MLP neurons of a small language model. Each row is named by its layer, matrix (up: input weights; down: output weights) and neuron, and shows model dimensions 48-143. Each number is 128 + 24 x the weight over its row's rms, rounded and kept within 0 to 255.
Before each neuron's rows, "fires in" lists the words (lower case) most often at its 100 highest values on Wikipedia text that the model never trained on.

fires in: "the", "a"
L6.up284 [ 91 146 104 149 119  64 106 151  89 171 149 131 116 136 138 122 146 146 136 138 105 127 129  77 175 118 145  85 174 144 112 160  94 174 120 131 133 156 129 112 129 122 101 113 176 136 176 101 132 117 143 178 109 145 125  87 135 125 162 111  89  97 152 148 163 111 117 128 149  88 131 120 105 135 123  96 132 160 139 113 132 116 115 121 118 165  94 105 132  87 156 185 103 104 129  96]
L6.down284 [ 84 154 131 107 156   0 106 101 182 161 140 119 146 170 134  92 127 126 113 143 151 105 142 123 177  85 141 125 130 135 149  86 129 124 107 147 154 103 178 125 134 130  85 128 158 121 124  86 125 136 148 125 127 121 170 111 166 139 149 108 118 121 145 158 146 127 113 133 111 117  97 131 109 133 134 117 149 155 132 116 125 121 106 153 108 175  72 128 126 104 101 140  99 127 157 136]

fires in: "the", "their", "s", "its"
L6.up80 [ 80 143 145 127 122  52 131 147 115 145 142 104 157 108 147 121 144 135 149 139 125 153 143  94 150 147 167  85 151 131 134 113 147 101 143 158  70 129 106 152 168 150 137  88 115  98 145 165 137 163 122 148 103 142 142 129 100 117 145 111 119 144 120 106 152  73  94 134  93 123  90  77 113 148 140 153 118 158  86 116 172 102 133 132 143 139 103  84 122 121 128 163 139 132  68 131]
L6.down80 [129 133 116 124 173   0 169 139 165 120 120 134 157 136 139 120 122 144 121 132 159 119 155 156 109 118 148 137 116 104 114 135 103 139 142 148 122 144 117  73 102 148 137 104 122 158 133 103 130 152 101 127 136 161 100 105 155 122 156 100 115  99 109 148 142 126 130 108 132 132 150 158 125 126 135 119 106 131 114  84 142  89 119 101 145 114 140 110 119 134  98 166 144  99 125 130]

fires in: "the", "a", "an"
L2.up302 [122 125 116  84 101  81 154 134 124 174 130 160 139 173 103 126 122 108 176  96 125 134  78 162 160 129 131 114 140 148 167 188  96 156 133 124 127 133 147 114 144 121 133  71 156 138 103 153 140 146 155 124 137 135 164 129 125 143 156  92 102 138 121 136 196 110  99 156 116 106  81 116 138 119 126  62 116 166 125 125 169 139 113 129 160 144  71 131 161  96 130 138 141 132 130 152]
L2.down302 [ 84 145 130 123 156   0 129  90 134 142 106 127 133 106 120 105 155 139 128 106 125 107 168 126 194  98 171 101 136 101 137 124 130 143 111 129 128 136 126 137 119 132 138 110 151 124 132  94 156 162 143 114 115 124 140  98 178 129 155  93  63 139 156 135 144 105 103 150 143 129 136 123 120 147 145  99 138 191 130 130 130 122 136 145 122 157  94 146 121 133 121 139 107 113 111 169]

fires in: "who", "which", "that"
L2.up217 [115  97 113 110 109 142 136  94 161 145 104 122 160 102  99 128 126 113 141  95 144 111 130 132 140 124 130 166 110 121 112 157 115 119 147 154  93  96 124 120 176 137 137 126 105 124 155  90 131 160 111 107 126 125 141 127  92 164 122 155 146 131 136  99 133 158 145 125  90 134 150 166 103 108 125 107 118 105 140 160  90 166 139 120 169 134 137 118 190 168 139 178 119 148 141 104]
L2.down217 [154  94 101 144 103 139 113  56 147 102 100 119 146 132  92 118 121 151 150 130  88 123 127 116 123 151 149 130 102 115 138 138 124 109 141 154 110 107 152 148 139 139 110 111 129 166 136 112 135 194 117 118 137 152 129 100 111 138 143 114 163 117 159 128  94 120  91 101 159 109 191 138 147  84 118 142 114 120 114 141 108 102 143 124  97 115 144 124 121 181  92 167 110 136 149  76]

fires in: "this", "it", "which", "that"
L5.up68 [ 96 144  97 154 118 150  95 106 162 141 145 135 133 104 138 114 144 119 143 132 105 139 108 114 164 135 128 126 119 108 119 145 126 155 109 147 145 176 118 155 140 153 146 118 112 138 105 110 181 119 109 123 110 132 154  97 131 129 147 118 159 130 144 124  88 133 110 133 139  88 161 149 113 113 155 167 133 124 163 131 141  89 118 153 155 164 107 150 178 124 103 128 139 163 145 118]
L5.down68 [146 120 154 114 102  54 116 132 135  89 127 105 148 127 156 114 136 158 135 157  82 111 152 123 117 128 140 127 145 149 132 109 122 153 110 118  90 138 155 139  89 151 103 129 123 114  93 141 160 192 106 137 112 126 141  97 138 132  81 142 141 150 159 135 122 166  99 121 121 113 110 144 111 107 108 125 173 121 125 137  73 105 116 117  90  81 122 104 108 157 121 127 104 165 168 101]

fires in: "is", "was", "s", "are", "re", "also"
L6.up117 [135 139 113 126 169 100 133 133 133 181 159 127 168  89 122 128 137 170  92  89 139  97 152 180 146 144 133  98 129 125 165 128 134 113 131 106 140 161 154 137 143 116  82 154 137 114 129 100 166  86 150 110 119 107 145  99 137 141 114 144  89 110 110 120 159 123 109  97  96 125  89 145 117 145 147 120 114 121 120 128 131 134 135 175 130 141 130 125 167 120 139 187 170 155 140 169]
L6.down117 [156  85 153 137 147 110 129 107 160 113  97 122 141 106 147 109 116 140  99 147 127  73 159 159 127 152 157 130  76  99 133 138 123  98 162 108 148 102 116 126 124 146  83 133 167 142 127 135 141 107 130  97 165 142 143  79 159 142 137 161 112  89  84 126 159 170 106  82  94 139 116 115 154 162 134 123 160 129 140 146 121 136 102 170  98 132 151 140 136 148 165 148 117 119 163 137]

fires in: "of", "the"
L2.up627 [115 109 100 116  89 118  88 150 139 171 149  79 141 155 155 124 152 120 148 132 132 103 123 123 111 127 100 174  91 101 116 156 113 142 165 111 134 150 136 146 127  63 169 130 116  97 105 109 125  78 152 143 144 149 144 128  84 172 114 105 132 132 158 137 143 150 152 106 107 139 144 156 117 119 151 105 119 117 131 114 136 115 144 146 142 148 115 126 104 111 168 149 157 145 140 144]
L2.down627 [135 114 146  85 166 171 116 127 137 123 145 110 116 112 134 156 140 150 156 145 134 113 120 136 126 110 102 117 125  86  94 123 136 151 123 115 161  87 134 120 134 126 176 149 108  93 143 131  93 138 142 132 127 106 114 149 133 134 120 107 103 156 155 141 148 114 156 154 126 157 134  97 128 151 154 172 132 135 141 125 101 101 137 163 136 120 132 120 151  94 140  98 138 100 152  99]

fires in: "that", "it", "preceded", "population", "he"
L2.up615 [ 78 133 123 117 173 112 163  96 128 187 132 129 146 108  87 153 133 155 106 111 121  79 154 111 138 138 154 172 142 152 122 114 105 120 136 134 108 126  86 131 150 160 129  96  86 138 158 147 142 145 118 125 144 128 117 165 104 124 160 182 121 152 102 126 120 128 155 117 116 124 126 115 156  77 134  94 137 149 143 180  97 118 110 146 157 137 168 131  92 145 120 181 103  91 139 129]
L2.down615 [139 175  84 114 123 105 148 104 126 167 148 116 145 122  79 120  84 110 138 113 110 120 155 123 124 138 156 147 146 109 127 124 142 133 144 125 104  99  82 120 143 157  80 116 153 128 128  95 174 131 133 150 110 159  70 124 143 102  98 113 138 132 143 167 106 128 133 124 133 143 124 110 140 101 149 151 138 108 120 152 164  98  99 126 151 129 164 124 135 135 127 138  83 114 118 175]

fires in: "and", "but", "which", "that"
L4.up248 [131 137  92 153 110 157 125  96 142 102 144 128 138 115 111 148 165 111 104 138 122 146 157 139 100 163 171 120 133 123 125 135 131 138 122 122 104 202 132 105 140 184 127 109 103 164 147 102 113 135 102 146 149 151 124 131 162 144 110 109 159 117 139 135 112 157 108 109 109  98 124 159  98 154 150 159 127 127 152 178  99 123 117 160 181 164 136 125 103 117 144 132 128 163 142 101]
L4.down248 [116  96 108 145 134  74 127 125 153 134 148  68 122 105 123 138  93 130 105 119 113 160 142  87 101 146 169 117 117 133 107 153 189 121 111  98 122 132 159 127 152 132 125 139  89 169 120 102 160 167 138  96 169 142 160 146 161 115 141 154 124 140 121 116  95  81 114  98 124  91 165 124 147 102 117 129 155 131 119 170  90  87 159 107  70 160 160 138 119 147 120 108  88 163 149 131]

fires in: "is", "was", "it", "are", "he", "were"
L2.up402 [152 148 126 102 125 109 150 138  99 146 112 132 186 134 127 116 110 150 107 135  79 111 121 160 137 176 125 132 122 151 144 156 125 104 141 126 131 149 131 160 171  80  99 138 130 121 168 176 145 127 153 113 118 121 138 120 127 140 113 161  96 129 132 112 142 102 158 132 108 178 127  91 130  70 159 125 115 135 105 159  93 110 130 125 150  97 117 109 129 133 131 173 103 155 144  59]
L2.down402 [129 122 142 109  96 119 122 133 132  96 156 108  86 139 111 131 130 139 147 108 175 131 128 159 185 127 136 122 132 133 142  96  97 147 144 114 115 126 121  99 153 155 108 152 125 205 136 159 117 114 163 139 147 146 138 123 140 130 139 197 160  84  68  98 112 128 146  99 116 124 125 128  76 132 190 145  79 156 148 122 116 156 125 150 130 135 106 138 141 148 129 140  98 142 128 171]

fires in: "january", "march", "october", "april", "july", "of"
L2.up557 [130 113 142 163 117 104 128 146 137 142 137 100 161 127 141 156 117 107 135 109 115 106 101 141 130 122 119 116  96 131  71 109 106 201 128 138 144 137 131 145 134 111 164 104 131 104 194  95 158 121 106 154 123 158 149 148 110 196 115 172 151 121 101 128 123 123 167  82 113 105 118 121 100 115 120 139  85 170 101 114 157 144 139 111 136 140 112 151  88  89 110 176 127 140 142 115]
L2.down557 [171 170 124 131 147 154 126 192 138 126 134 104 130 121 132 114 108 178 135 132 127  62 117 143  86 165 132 138 118  72  81 101 106  92 120 122 149 129 176 128 126 119 163 151 116 114 134 109 153 115 120 157 117 131 110 158 140 128 120 122 154  84 134 154  67 133 110 158 163 120 112 133 157 131 106 138 168 127 106 170 147 162 122 133 133 118 107 147 105 110 123 131 115  90 176 137]

fires in: "were", "was", "is", "are"
L4.up138 [168 118  91 137 137  85 118 106 146 100 119 107 105 115 143 141 154 129  92 144 165 103 151 145 141 140 109 181  95 170 134 124  92 168 134 148  95 154  97 126 140 113 148 116  98 111 157 131  94 104 125 144 143 114  99 137 133 129 122 155 149 150 111 116 114 144 122 104 125 157 145 128 126 118 103  90 142 122 118 107 130 142 120 146 134 179 151 153 129 173 126 162 138 113 135 115]
L4.down138 [134 149 135 157 130 141 157 127 136  89 125 100 167 127 121 122 119 116 115 119 132 129 109 135 138 110 113 152 105 151 143 104 108 116 123  84 110 111 153 161 106 144 147  62 119 106 149 119 125 187 120 132 177 134 131 133 139 122 138 102 125 122 129  97 132 128 101  69 158 120 118 119 125  84 162 149 145 118 125 142 142 154 131  93 122 132 114 154 112  88 163 194 125 128 108 166]

fires in: "also", "that", "still", "first", "now", "actually"
L6.up414 [103  98  94 118 135 116 133 115 122 136 103 121 149 107  97 103 169 144 120 126 139  80 150  92 152 171 117 128 142 166  99 113 161 123 121  98 117 108 144 166 159 148 151 169  97 143 152  93 170 147 116 142 104  96 147 143 110 142 139 109 139 167 140 116 102 128 124 133  65 121 165 102 124 168 121 123  93 128 114 157 153 123 135 117 171 118 151 150 177 143 109 155 117 125  97 111]
L6.down414 [114  96 102 123 167 137 129  74 128 158 134 165 119 135 116 117 153 161 145 127 133 126 122 137 141 132 118 127 126 128 153 139 138 115 111 158  87 125  99 145  76 156 120 141 174 156  94 101 126 145  89 150 156 158 147 116 137 109 117 113 169 134 103 148  91 119 123 141 135 135 142 135 112 149 111  95 137 115 126 162 112  84 102  63 101 140 121 111 141 135 154 203 120 134 152  70]

fires in: "based", "were", "are", "s", "did", "have"
L2.up103 [121 117 155 114 139  78 130 129  88 168 108 155 144 127 106 105 145 150 107 144 109 133  95 142 156 150 116 126 103 155 119 139 131 118 148 167 114 138 165 122 148  94 160 143 101 147 156 122 130 118 141 141 110 137  84 164 112 127 102 197 149 185  83 126 117 175 119 115 118 146 140 115 166 112 137 127 111 102 136 164 165 128 122 127 121 172 110 136 103 133 167 165 114 128 110 120]
L2.down103 [137 139 120 127  97 113 152 138 128  68 124  45 111 137 137 162 124 114 132 178 129 142 173 166 133 121 106 116  79 130 115 144 127 100 154  88 146 135 126  88 100 133  93 102 129 122 100 179 107 118 112  85 113 158 133 102 145 136 159 110 127 103 117 121 123 143 121  98  80 107 149 126 123 140 161 120  97 135 116 126 141 154 100 103 166 137 127 144 122 119 142 133 138  99 109 148]

fires in: "it", "who", "that", "as"
L6.up26 [137  95 109 112 104 119 154  98 118 136 185 176 180 125 141 112 141 102 136 115  62 137 142 152 128 155 119 136  95 126 112  98 112 165 100 129 111  81 120 122 121 151 126 135 128 150 119 119 153 142 116 103 168 102 116 106 135 105 145 129 118 149 135 124 128 138  89 107 147 171 148 150 139 136 111 128 142 137 109 141 111 119 152 129 124 130 132 123 147 149  97  83  98 162 143 100]
L6.down26 [155  95 135 144  87 110  86  91 179 124 139 137 191 138 111 109 137 134 104 124 140  92 107 127 110 150 155 129 112 123 107 130 132 101 135 141 114 151 108 151 106 132 124 144 118 166 112  96 104 179 134  97 134 158  92 140 174 156 114 125 125 152 138 119 123 147 127 100 131 147 140 118 111 131  77 127 119 112  78 160 109  94 148 118 105 142 120 110 103 100 131 161 100 142 172  88]